config.yaml
n_layer: 15
d_model: 192
n_kv_head: 2
norm_place: "pre"
norm_eps: 1e-05
positions: "learned"
qk_norm: false
init: "normal"
init_std_up: 0.024
optimizer: "muon"
lr_head: 0.0111
warmup_steps: 200
final_lr_fraction: 0.1
doc_mask: false
dataset: "wikipedia_en"
MLP neurons of a small language model. Each row is named by its layer, matrix (gate and up: input weights) and neuron, and shows model dimensions 128-191. Each number is 50 + 12 x the weight over its row's rms, rounded and kept within 0 to 99. A neuron's up and down rows have the sign that makes its largest values positive.
After each neuron's rows, "fires after" lists the tokens most often just before its 100 highest values on Wikipedia text that the model never trained on.

L9.gate279:43 52 45 50 41 48 51 40 53 59 47 26 57 21 64 41 67 60 43 59 37 47 63 31 44 54 49 61 45 28 59 52 41 60 60 50 75 53 59 50 51 35 58 63 51 28 29 47 32 43 64 48 44 40 44 58 57 54 42 37 19 66 70 51
L9.up279:46 35 72 42 34 49 42 41 31 73 27 59 57 41 32 36 55 56 60 74 61 49 39 59 72 64 38 60 52 58 34 65 47 45 67 43 57 53 46 50 42 44 54 60 42 39 22 67 50 48 59 60 50 44 36 39 52 50 39 50 52 65 25 64
fires after: "\n", "am", " World", ")"

L7.gate2:41 58 39 44 65 47 65 47 50 43 39 51 55 50 39 49 29 59 38 63 48 53 40 55 43 33 49 41 47 57 57 54 70 75 56 52 34 51 24 66 32 45 56 61 44 56 32 66 36 56 69 63 53 37 61 53 49 53 54 48 40 50 54 34
L7.up2:48 35 45 45 36 33 62 43 59 50 61 52 43 62 37 79 42 48 42 57 51 45 54 42 46 72 61 55 49 57 59 41 40 49 23 45 62 59 49 39 57 59 67 47 51 71 32 49 40 32 56 44 60 29 50 41 45 58 64 23 50 51 34 54
fires after: " c", " ", " gen", " d", " A", " C"

L8.gate52:53 60 46 58 43 63 44 52 45 50 27 37 51 61 66 49 61 46 52 37 36 52 69 54 57 44 62 51 60 71 53 51 32 47 60 62 35 58 42 44 69 52 55 41 48 62 41 59 55 38 46 36 53 12 55 49 42 48 56 50 40 62 44 47
L8.up52:36 82 51 60 68 58 47 46 52 57 44 31 21 58 39 55 59 33 43 51 37 44 58 68 51 46 48 68 53 70 20 46 69 57 61 42 54 59 51 33 40 33 53 19 54 58 75 46 27 64 58 71 47 51 51 41 36 56 51 54 61 47 49 35
fires after: " E", "ch", "r", " C", " H", " Pol"

L7.gate232:50 26 48 63 34 60 55 29 50 55 50 38 62 42 46 54 54 46 58 27 52 48 42 35 32 51 28 49 56 58 50 49 36 73 59 24 55 50 32 42 37 61 73 50 55 71 65 59 63 52 62 57 54 47 45 57 41 49 40 60 50 18 55 61
L7.up232:68 46 16 56 46 41 46 49 27 45 66 68 54 65 56 53 62 34 57 41 56 62 38 19 47 66 49 36 53 54 64 62 57 45 50 39 48 55 65 51 61 51 52 70 45 55 42 64 57 49 53 63 54 43 59 38 45 37 35 37 45 45 51 51
fires after: " w", " W", "eb", " b", "-", " B"

L3.gate299:55 18 47 74 59 51 41 40 39 50 51 71 66 27 37 63 44 47 52 69 45 40 53 59 29 53 38 42 49 34 35 54 57 55 39 59 67 54 47 26 31 56 55 53 56 44 53 47 70 48 69 60 43 72 47 30 50 59 57 41 46 56 56 52
L3.up299:65 54 39 39 48 60 63 47 35 62 63 62 62 34 45 62 20 52 41 44 68 29 20 45 56 49 51 33 47 53 53 50 66 44 34 79 53 58 43 47 44 66 56 68 42 44 25 49 35 47 48 48 45 55 37 49 57 50 61 58 50 47 47 55
fires after: " e", " O", " a", "u", " |"

L4.gate82:44 08 43 37 58 72 46 57 42 60 48 43 57 38 31 39 67 49 41 49 53 48 82 42 50 53 58 67 59 51 39 48 51 49 52 48 49 62 68 76 44 45 54 26 62 59 57 41 61 44 59 65 36 48 39 52 39 47 45 62 51 49 57 53
L4.up82:56 17 54 23 57 25 45 63 31 30 48 39 47 53 50 67 63 35 43 40 50 18 62 40 52 53 53 41 38 66 43 54 44 50 53 45 60 75 76 42 35 45 41 43 72 36 62 52 37 61 49 57 44 62 56 49 60 25 62 60 34 68 40 37
fires after: " N", " n", " C", " M", "u", " U"

L6.gate317:44 37 40 54 32 33 65 42 52 47 30 51 55 62 62 49 53 53 54 61 62 48 52 57 38 46 63 49 53 44 48 35 74 36 58 67 55 50 43 38 49 44 49 41 49 44 63 31 36 58 43 77 30 37 50 38 55 34 31 46 62 55 65 69
L6.up317:80 25 64 78 36 52 49 49 39 54 65 69 66 60 54 40 38 55 47 55 55 58 65 52 55 55 37 38 67 33 46 33 45 32 27 33 43 33 61 46 77 23 55 53 60 54 58 38 45 45 51 52 38 54 58 54 60 58 49 41 31 40 52 60
fires after: " W", "ther", " e", " w"

L4.gate304:53 55 48 30 66 48 27 61 58 39 30 37 56 36 50 52 42 66 45 47 59 68 64 36 43 54 54 79 52 47 49 31 44 49 40 65 31 45 41 49 51 63 40 70 68 45 33 46 48 55 54 39 52 42 51 38 33 56 57 43 43 36 34 54
L4.up304:50 61 36 27 69 28 54 50 61 52 34 52 45 39 38 47 27 36 48 57 53 59 64 49 45 53 36 51 49 84 40 34 36 77 76 61 80 46 60 54 58 53 70 47 59 42 28 59 56 63 40 43 64 44 54 54 39 58 39 47 43 51 46 45
fires after: " M", " R", " A", " D", " S", " N"

L6.gate194:59 45 51 59 38 59 55 50 62 51 40 45 79 40 27 35 62 66 50 07 75 48 65 53 47 45 62 54 36 38 49 41 49 50 42 58 61 50 48 66 45 47 54 53 42 38 49 38 32 40 47 68 59 41 51 38 38 35 53 42 35 39 41 55
L6.up194:01 53 47 53 33 52 59 49 36 58 44 45 50 64 68 40 54 51 54 31 49 62 30 57 44 52 45 56 70 53 36 36 50 30 51 37 42 42 24 53 54 56 51 71 59 40 43 64 54 49 67 40 53 56 58 26 34 63 44 56 55 52 67 38
fires after: "\n", " University", "or"

L7.gate223:55 65 25 52 55 50 73 57 55 63 52 59 72 68 45 50 44 80 51 66 54 67 43 39 50 51 54 70 41 40 43 45 53 62 44 62 23 48 38 30 71 47 54 33 43 40 63 45 46 51 62 54 32 64 56 79 56 34 48 41 34 36 29 51
L7.up223:65 71 48 69 46 72 39 43 64 35 34 35 54 18 40 31 65 41 32 66 60 48 46 60 47 54 52 67 66 34 63 36 40 64 44 60 45 66 41 43 40 55 44 40 34 54 46 45 32 32 59 56 57 33 46 46 64 63 81 73 64 67 51 63
fires after: " D", " d", " J", " v", " I", "P"

L6.gate200:47 27 37 65 49 52 35 53 43 50 59 35 58 39 50 43 51 43 40 41 71 70 51 63 25 47 52 72 38 32 59 55 46 57 42 38 59 47 74 65 32 52 43 68 44 38 42 42 59 70 52 39 56 62 30 33 38 61 41 57 49 68 49 50
L6.up200:54 52 54 76 59 34 32 39 34 44 40 60 58 58 17 44 56 34 34 59 44 67 55 42 27 38 74 39 61 63 43 28 34 53 33 42 55 46 61 49 48 47 34 61 47 54 61 33 50 52 55 31 48 41 46 38 40 45 72 60 52 76 67 63
fires after: " R", " r", " st", " f", " W"

L3.gate126:50 28 49 53 47 62 57 58 43 63 66 55 67 37 68 27 18 40 42 68 48 51 54 37 60 37 37 46 27 44 48 74 59 39 59 53 45 48 55 39 34 67 49 30 46 53 58 39 60 52 31 63 34 47 70 45 47 55 44 34 37 54 29 17
L3.up126:73 23 43 56 44 59 57 50 43 52 45 47 57 61 45 42 44 37 67 38 55 35 38 32 54 37 33 71 53 45 26 65 58 26 75 51 51 40 61 43 50 63 47 38 41 50 29 44 40 57 33 56 51 41 57 55 54 43 59 53 63 29 41 46
fires after: "|", "q", "-", ":", " in"

L12.gate356:58 59 56 27 40 61 60 57 53 42 35 43 57 45 55 43 47 61 44 55 48 45 41 44 72 64 70 40 44 55 68 62 20 38 56 53 49 51 51 49 47 46 45 53 39 67 52 43 54 40 61 65 66 45 54 47 65 39 67 44 48 57 35 52
L12.up356:57 45 43 49 71 58 44 44 45 64 81 44 56 53 59 58 68 43 26 58 53 32 52 65 42 60 73 63 56 53 60 70 30 51 36 56 59 49 58 35 39 47 39 38 46 46 50 49 79 45 62 54 51 52 46 58 64 39 33 40 41 28 48 59
fires after: " p", " P", " t", " At"

L8.gate231:59 47 50 64 41 53 48 56 58 74 59 50 57 40 61 65 47 64 40 44 66 41 64 55 48 43 53 67 68 43 29 60 28 51 54 77 40 60 52 56 50 64 45 41 68 54 42 55 59 52 54 30 51 53 49 47 31 59 66 60 41 35 72 62
L8.up231:65 56 52 46 61 68 43 49 52 48 52 28 68 33 16 47 66 41 49 24 61 71 40 33 48 44 42 73 59 51 41 40 44 42 49 71 75 56 53 63 42 77 60 75 40 47 39 55 60 62 59 53 49 34 39 46 43 73 22 41 66 44 56 39
fires after: "\n", " Party", "ack", "-"

L7.gate196:43 65 49 48 47 69 64 55 35 61 38 53 56 35 56 60 28 39 50 59 28 69 66 64 48 57 52 76 59 76 49 51 66 41 35 61 42 23 59 61 50 53 64 63 47 43 39 46 50 47 54 37 49 80 40 38 23 61 49 39 60 46 39 42
L7.up196:48 53 59 65 77 57 66 49 42 39 46 34 35 39 54 56 34 69 42 48 58 54 48 41 52 74 48 45 46 53 50 37 45 55 75 63 56 54 44 47 66 37 47 44 56 61 09 39 59 64 34 60 41 56 45 46 57 47 33 47 19 61 44 65
fires after: "r", "ol", "s", " D", " M", " No"

L4.gate351:43 44 50 57 56 78 54 49 61 51 38 37 47 50 65 53 41 65 49 39 60 50 40 50 37 55 53 47 53 53 53 48 46 38 43 48 36 29 37 67 63 52 55 58 40 57 48 49 64 53 41 56 66 31 53 25 60 39 17 69 49 29 67 24
L4.up351:54 46 54 58 57 36 54 56 29 62 46 43 40 43 55 69 53 44 38 79 60 50 68 59 43 38 44 70 50 54 28 61 53 38 39 51 41 64 36 40 42 51 52 58 43 76 56 45 72 44 39 44 40 56 57 41 61 64 45 67 50 25 67 64
fires after: " b", " C", " d", " f", " p", " "

L4.gate93:50 33 54 50 41 64 49 45 53 58 47 64 41 51 51 47 31 58 49 54 56 56 37 43 43 40 33 50 72 47 78 56 44 46 53 60 56 45 57 49 51 61 46 63 25 34 48 54 63 38 66 63 22 60 50 53 26 44 52 45 35 33 75 33
L4.up93:63 67 46 63 48 40 65 43 43 35 52 61 55 35 52 46 55 44 92 59 47 48 39 44 32 48 41 38 53 66 62 30 51 49 41 53 47 48 63 59 42 40 59 65 73 65 55 52 61 47 34 65 57 55 55 16 62 37 23 47 72 71 63 39
fires after: " b", " B", "el", "B", " att", "ish"

L10.gate270:63 66 56 72 59 74 54 40 43 44 46 49 64 52 52 41 43 56 53 47 62 76 34 53 41 41 62 76 64 68 66 47 53 42 46 61 50 43 58 32 21 60 42 36 35 53 41 53 60 51 62 36 46 53 46 48 44 44 49 56 66 19 52 45
L10.up270:42 25 49 78 67 72 73 20 45 57 50 63 68 55 42 39 28 39 48 67 37 64 37 39 40 57 48 37 53 38 57 33 61 62 24 75 59 37 48 71 43 57 68 42 50 59 50 36 65 48 73 56 40 49 42 48 49 38 24 42 43 34 66 61
fires after: " B", " b", " was", "urr", " n"

L10.gate331:60 45 46 28 38 62 51 56 61 58 49 64 42 45 40 55 30 48 29 54 73 50 61 50 43 57 43 47 45 57 59 50 46 57 59 50 45 39 47 52 54 53 20 36 40 58 54 54 56 56 18 57 42 53 56 45 70 60 44 48 67 57 57 52
L10.up331:38 61 58 61 28 60 45 63 27 62 42 47 48 54 69 44 30 43 62 82 33 48 61 56 49 39 41 41 74 54 66 52 42 59 33 40 36 40 71 52 51 37 39 50 52 44 35 32 52 39 53 48 34 49 52 46 51 47 52 42 44 63 54 72
fires after: " h", " W", " w", " c", "p"

L6.gate161:55 51 56 50 51 60 58 43 85 33 43 54 61 49 65 35 71 42 22 60 46 41 61 44 52 62 37 23 30 49 24 38 45 58 46 69 56 38 45 33 42 61 40 57 53 61 47 60 31 53 54 38 48 40 61 53 43 36 56 53 47 57 31 69
L6.up161:52 49 37 40 52 30 42 47 56 44 71 29 63 49 38 25 53 42 43 58 56 64 49 64 59 64 33 54 47 45 37 45 68 80 58 54 44 49 38 45 61 68 49 67 40 27 46 49 58 58 65 55 54 53 59 70 53 44 63 56 47 52 52 37
fires after: " M", "il", "M", " O", " N"

L6.gate4:46 47 37 56 49 36 64 42 65 60 36 60 48 70 66 53 48 47 63 49 57 32 38 39 50 34 60 62 36 68 40 38 42 43 78 51 45 47 35 44 53 28 59 49 42 57 37 60 55 51 64 63 34 48 46 49 39 57 50 61 66 34 34 53
L6.up4:47 39 49 59 54 39 38 40 48 48 55 45 52 20 54 56 49 33 39 46 33 55 58 45 61 44 79 38 88 40 43 61 53 36 47 28 59 33 47 51 43 47 41 53 48 49 54 42 49 81 50 55 48 68 51 44 44 50 51 64 54 50 67 44
fires after: "\n", " l", " L"

L10.gate376:43 47 52 55 46 72 56 52 65 64 61 48 20 56 59 62 46 35 26 55 44 45 55 43 38 43 58 56 39 41 31 37 48 64 61 37 56 60 29 51 60 50 60 57 42 35 50 72 53 60 48 65 51 55 78 47 55 45 53 58 34 41 65 41
L10.up376:39 47 60 55 44 58 40 50 61 64 73 40 34 54 74 79 62 64 39 62 27 58 66 40 40 49 47 79 41 54 41 41 42 40 61 47 41 57 37 62 42 54 61 63 21 21 21 52 53 48 46 51 45 61 65 57 52 35 43 50 61 55 52 67
fires after: "\n", "s"

L4.gate48:76 38 39 65 61 58 54 26 63 59 32 53 48 39 48 50 44 50 46 54 60 50 44 42 57 31 46 49 66 57 70 42 53 42 59 51 41 36 53 54 56 62 40 53 35 39 51 44 57 35 59 50 57 56 66 45 22 58 24 49 56 48 67 66
L4.up48:60 51 52 46 71 33 72 42 57 49 64 39 56 39 53 50 43 57 56 56 56 50 61 42 49 57 44 51 52 42 64 44 46 64 68 30 52 16 50 65 41 51 31 20 47 51 48 48 69 30 40 38 42 75 67 46 51 62 44 45 38 55 17 65
fires after: " B", " b", " pro", "um", " o"

L10.gate46:23 51 43 63 52 83 51 56 62 76 68 54 38 63 68 70 50 47 37 47 26 44 66 34 53 41 63 63 48 51 31 55 50 46 67 55 33 60 39 55 42 63 38 46 38 20 46 58 65 48 58 66 56 57 62 46 59 38 60 52 53 38 65 55
L10.up46:34 53 65 47 68 71 52 45 76 58 59 64 33 58 66 58 54 56 32 49 34 42 66 31 51 43 60 47 52 41 31 40 42 43 74 63 41 49 39 51 44 46 41 52 39 22 38 58 65 60 50 57 57 50 79 39 70 34 69 53 70 49 59 50
fires after: "\n"

L7.gate365:53 55 30 56 47 59 58 54 34 51 39 38 32 49 57 47 46 41 69 41 59 50 58 49 30 49 58 43 56 83 62 47 48 69 45 60 29 67 74 76 52 76 47 52 41 43 38 27 58 45 55 67 55 22 36 54 53 59 42 41 39 46 64 51
L7.up365:34 40 38 54 55 53 40 57 37 37 64 46 36 68 47 55 42 30 62 55 26 46 53 64 59 60 57 75 55 46 46 43 35 42 32 75 42 51 74 59 57 18 39 49 60 37 29 30 48 53 54 57 57 27 58 43 48 57 38 42 57 45 50 36
fires after: "l", "ch", "r", "il", " en", " gu"

L6.gate331:58 54 23 31 53 69 46 64 74 52 33 75 71 61 50 40 41 60 45 68 46 50 64 42 41 24 60 32 50 61 37 48 58 52 63 50 32 25 45 46 67 66 60 52 34 53 63 34 51 64 65 38 38 57 54 46 52 56 38 51 67 32 55 50
L6.up331:62 45 46 55 26 35 45 50 47 47 74 29 65 37 47 30 46 59 40 61 54 53 55 60 39 64 61 49 63 33 28 47 49 35 47 37 67 39 41 51 79 55 22 55 31 53 55 46 57 60 35 48 42 56 63 45 50 53 55 63 52 48 55 62
fires after: "'", "W", " n", " L", " Y", "I"

L3.gate330:76 52 45 46 52 61 80 58 73 42 65 56 53 47 41 58 52 44 60 61 46 44 48 47 39 69 50 62 47 79 65 40 51 66 42 59 34 33 41 48 42 64 48 49 47 49 51 56 75 46 44 54 61 62 44 57 33 25 50 32 49 47 49 43
L3.up330:54 56 54 64 46 65 57 44 52 46 44 68 30 34 37 62 38 28 45 57 54 58 43 52 51 37 43 75 64 61 56 58 42 56 51 47 60 46 69 65 59 64 55 55 45 54 45 41 61 27 46 52 51 63 60 51 36 43 48 66 67 63 28 41
fires after: ".", " J", " D", " M", " In"

L3.gate130:47 68 54 48 21 41 25 62 31 87 59 49 27 47 42 40 58 69 68 44 52 57 48 39 65 33 50 69 64 61 51 21 52 40 49 66 65 72 50 52 53 45 76 39 69 48 23 42 81 63 46 57 37 30 32 56 64 65 51 47 58 49 43 44
L3.up130:44 62 32 23 62 61 39 52 51 54 21 39 47 66 22 65 48 62 78 47 59 43 62 63 56 49 40 83 57 68 36 37 56 44 45 53 56 51 49 72 54 43 31 56 33 53 57 65 61 24 40 30 45 27 51 62 37 47 33 39 62 48 56 73
fires after: "if", " D", "ur", "r", "rid", "a"

L8.gate161:58 43 39 62 60 47 68 46 34 71 59 45 44 58 64 54 28 44 62 45 59 50 55 47 63 67 65 61 63 32 68 32 55 57 50 75 33 43 66 29 43 57 57 50 40 33 51 45 37 47 50 31 46 51 41 54 36 33 40 47 42 60 62 46
L8.up161:66 41 51 47 48 64 57 53 32 45 55 53 45 71 48 40 50 48 49 62 52 57 39 52 44 56 50 49 50 51 43 51 36 58 34 71 36 41 39 81 60 51 46 67 18 51 30 48 69 46 44 60 64 63 48 57 47 43 61 62 68 23 45 72
fires after: " b", " B", "b", " st", " Ch", "h"

L9.gate52:26 72 64 42 38 43 22 55 28 45 39 57 45 54 57 68 48 38 24 85 56 58 55 40 50 57 32 30 69 49 62 39 49 57 70 57 52 52 65 47 62 31 55 45 51 45 39 39 42 56 39 39 43 66 54 37 57 68 35 55 45 51 71 29
L9.up52:55 62 44 35 35 43 39 62 48 57 31 51 40 51 32 54 41 33 61 47 49 10 57 52 53 61 48 55 41 41 48 46 50 48 43 66 45 37 56 53 69 49 31 49 65 67 52 47 46 46 41 63 60 44 65 48 66 56 23 44 72 34 50 43
fires after: " v", " V", " d", " ex", " n"

L9.gate122:60 47 36 48 43 45 53 47 59 49 41 70 86 49 63 55 67 40 29 66 42 30 56 56 51 54 43 54 44 54 39 60 44 56 55 26 36 68 59 33 38 56 45 28 65 43 38 40 49 51 52 58 38 70 45 63 35 69 43 18 21 44 45 36
L9.up122:67 57 46 71 63 53 64 78 48 55 48 26 64 52 51 59 51 29 63 64 31 59 47 35 52 29 61 58 61 58 34 66 47 55 41 36 55 46 36 46 52 67 58 59 62 33 56 43 57 70 44 57 43 54 58 51 57 36 48 37 15 53 53 53
fires after: "p", "-", "q", "k", "m", "v"

L6.gate154:40 30 39 49 42 54 45 69 67 45 51 52 59 64 44 39 41 49 45 59 45 46 41 55 52 54 62 26 56 50 42 42 51 55 45 55 30 38 43 57 53 50 58 35 46 27 37 45 70 66 46 58 48 47 59 44 59 51 39 44 43 57 52 80
L6.up154:55 42 64 58 71 51 60 48 64 46 43 45 35 52 46 42 34 50 42 34 58 44 58 54 67 54 51 34 49 55 36 31 37 60 54 40 43 40 45 78 45 44 53 47 38 27 52 51 63 49 46 61 53 49 59 72 36 38 45 64 52 48 68 43
fires after: " G", " g", "ol", " N", "G", "N"

L10.gate340:50 49 34 49 45 60 51 61 62 50 43 47 47 30 51 50 58 53 63 50 65 62 63 27 35 42 55 73 32 41 38 56 24 41 28 63 59 29 46 48 36 41 60 45 51 59 34 58 33 78 59 46 60 41 69 38 41 35 56 59 69 47 42 41
L10.up340:49 45 46 43 37 59 71 56 53 67 54 45 57 42 35 65 59 55 32 36 61 72 27 54 40 39 43 47 34 73 58 45 46 41 44 45 52 41 49 41 45 58 70 36 46 40 54 44 78 63 53 63 71 63 51 32 47 57 45 31 45 59 48 54
fires after: " |", "|", " R", " D", "R", " B"

L12.gate383:58 54 30 45 29 64 60 50 75 55 41 39 47 38 69 53 55 25 51 73 62 63 67 33 42 55 42 61 52 40 47 14 55 60 63 66 43 66 77 38 40 58 60 35 43 34 31 46 37 33 36 55 40 71 52 59 48 45 42 46 62 51 67 73
L12.up383:52 51 43 39 34 37 55 56 70 53 55 54 45 54 37 49 51 72 58 47 33 41 31 39 69 72 42 32 89 56 52 37 30 43 55 31 32 32 48 44 46 50 54 41 35 29 50 46 54 55 51 33 55 57 51 69 67 19 47 50 57 35 73 37
fires after: ",", " j", " B", " of"

L6.gate335:33 39 35 39 55 34 49 53 29 60 54 64 39 49 54 55 47 47 53 67 78 41 49 72 54 54 30 52 46 52 44 41 37 61 45 62 39 65 60 56 52 41 45 40 49 67 38 62 50 32 42 38 55 61 66 30 59 70 67 58 62 40 55 45
L6.up335:37 56 34 28 74 51 61 49 39 44 51 62 48 55 49 41 55 25 42 55 46 43 64 65 38 61 61 32 50 46 69 75 69 59 41 51 44 18 60 59 58 43 58 63 37 51 47 60 46 48 41 45 65 35 61 29 57 51 52 46 49 53 55 39
fires after: "r", " st", " V", " v", "′"

L8.gate73:45 63 45 55 68 47 58 60 50 39 58 67 88 38 29 65 64 52 58 52 59 65 41 33 63 58 49 56 47 62 43 59 40 49 45 72 30 36 49 49 37 41 50 70 22 56 74 56 69 55 62 62 34 55 70 56 49 63 48 53 54 40 46 53
L8.up73:53 55 42 46 55 47 54 55 61 75 58 54 55 46 44 64 51 37 60 48 65 28 53 58 46 85 40 47 43 54 41 53 60 52 62 26 63 55 47 31 69 54 27 57 33 45 60 50 50 64 47 48 43 31 71 61 66 54 42 33 53 20 56 57
fires after: " p", " T", " t", " m", "p", "pp"

L10.gate192:38 34 23 59 53 49 51 39 30 57 49 63 45 45 47 65 64 39 54 61 32 49 62 58 55 59 34 50 33 39 46 56 47 65 47 31 52 40 42 39 50 50 55 31 58 52 61 44 71 45 73 61 58 57 54 35 51 60 40 45 58 32 45 45
L10.up192:35 48 33 65 47 60 61 45 41 51 49 74 55 65 46 55 49 36 51 64 46 48 45 53 57 50 32 54 24 58 25 54 61 61 47 46 21 50 63 47 45 62 55 51 71 70 34 48 49 38 54 71 58 32 44 47 53 47 56 32 37 53 49 29
fires after: " in", " n", " H", " s", " In", " e"

L10.gate329:55 26 37 45 32 44 50 59 54 46 59 55 50 48 53 45 45 50 58 53 68 47 49 54 32 36 59 66 54 34 52 46 43 72 52 65 51 72 62 40 55 46 53 41 36 49 70 48 72 36 72 55 59 53 48 53 49 57 36 47 39 59 50 51
L10.up329:72 46 39 51 37 34 66 58 63 59 45 65 61 30 48 73 63 51 64 58 42 56 52 75 45 41 60 45 48 45 55 47 29 61 31 45 40 62 43 48 52 39 42 49 50 42 78 56 45 33 59 52 29 35 39 42 56 41 45 47 46 73 69 33
fires after: "y", " ", " r", "ed", " R", "or"

L7.gate235:50 31 40 55 60 81 47 72 67 41 40 46 56 54 32 27 61 48 47 20 50 49 28 60 48 46 59 60 63 37 49 42 42 58 56 62 41 45 36 56 57 34 50 49 60 74 55 40 78 49 63 45 39 47 56 30 51 40 66 63 36 51 52 34
L7.up235:50 51 51 66 48 38 60 59 60 25 55 38 51 54 65 62 22 49 38 52 79 59 65 38 76 77 43 73 55 51 43 49 59 63 29 50 64 53 37 58 49 62 41 61 46 68 44 45 54 56 67 46 45 32 45 45 66 55 65 68 49 41 36 59
fires after: " ", " 0"

L3.gate0:56 47 45 61 41 41 45 58 36 46 58 54 50 48 49 44 28 46 50 49 65 44 58 37 49 61 36 67 54 47 49 52 37 61 54 68 66 89 41 63 51 36 26 30 68 37 69 60 58 61 49 51 56 66 52 48 34 64 50 49 51 31 63 42
L3.up0:35 51 41 41 40 62 67 49 48 30 55 41 53 46 63 58 51 71 37 46 53 56 43 48 57 52 42 75 29 54 43 18 42 41 23 58 42 39 47 57 53 45 44 72 65 53 34 67 57 52 37 24 58 50 60 40 39 49 48 70 44 62 49 49
fires after: "\n"

L9.gate113:51 29 53 70 53 32 16 42 72 54 58 56 36 60 52 56 52 46 30 46 59 62 56 54 57 68 40 50 46 45 35 46 48 53 65 40 36 58 48 44 54 54 47 50 50 65 51 51 55 45 46 56 57 67 57 39 62 41 35 63 37 43 41 44
L9.up113:70 31 73 76 54 40 54 63 42 52 44 47 46 68 67 65 41 45 56 68 40 52 43 51 51 61 17 16 35 51 30 42 59 63 35 56 34 39 66 35 47 58 40 34 55 54 51 45 41 54 41 45 49 65 58 64 53 60 52 54 44 28 47 57
fires after: " is", " s", " was"

L7.gate127:49 53 56 53 73 41 47 44 41 44 42 70 35 33 40 59 40 30 43 29 47 37 71 58 43 49 54 54 56 47 69 53 54 44 58 41 44 32 48 62 59 59 48 57 53 42 60 51 66 31 67 62 49 65 42 41 68 47 38 43 11 34 68 62
L7.up127:61 56 61 66 53 46 45 52 65 48 56 49 43 38 55 43 41 46 35 76 53 47 51 33 57 47 61 49 42 63 66 65 40 67 34 22 58 38 35 64 40 32 52 57 60 68 50 45 52 44 33 57 69 54 33 58 65 34 49 48 39 36 25 54
fires after: " b", " pro", " the", " Al", " comp"

L7.gate299:43 38 61 33 62 49 53 52 46 66 43 63 32 53 54 21 69 52 43 43 60 42 54 50 42 46 54 44 86 59 68 51 31 55 44 31 49 61 55 72 52 33 47 42 26 47 40 36 50 58 77 42 52 40 58 33 44 39 48 27 49 54 62 43
L7.up299:44 38 12 48 65 49 55 52 49 70 42 75 50 50 52 63 61 55 47 49 37 37 48 56 52 46 43 27 51 48 68 43 50 57 52 56 58 47 71 49 58 58 49 61 31 33 36 38 43 64 49 38 47 43 65 69 48 16 57 68 32 66 45 47
fires after: "al", " n", "el", " N", " to"

L12.gate190:38 68 42 34 40 28 55 53 50 46 54 46 50 34 45 50 37 34 63 36 62 44 55 61 57 51 62 47 57 47 54 62 48 51 49 56 49 28 42 51 64 49 44 62 54 59 37 62 38 48 54 52 35 52 52 49 48 52 32 66 51 42 52 70
L12.up190:37 23 46 65 45 34 39 46 54 46 41 53 48 45 46 39 63 38 31 56 39 62 49 38 50 58 60 37 74 41 58 46 45 42 59 32 67 68 38 27 56 38 47 71 49 56 34 71 46 38 72 49 35 79 35 46 03 31 55 59 32 32 67 74
fires after: " l", "em", " L", "ig", " h"

L7.gate151:65 26 46 49 52 49 32 52 53 33 40 53 84 45 44 34 58 41 56 72 30 35 56 41 58 52 45 25 50 61 38 44 33 45 52 66 60 46 34 60 32 62 36 43 49 51 43 42 58 40 64 44 52 42 53 55 49 53 42 37 34 65 45 68
L7.up151:52 42 69 43 63 53 46 36 48 64 59 43 62 51 29 36 46 40 29 22 55 61 34 48 47 47 60 51 58 56 57 59 48 64 44 26 50 42 41 54 65 67 68 50 50 48 33 46 37 53 35 54 44 39 34 47 44 42 63 50 60 46 34 45
fires after: " N", " O", " a", "N", " T", " g"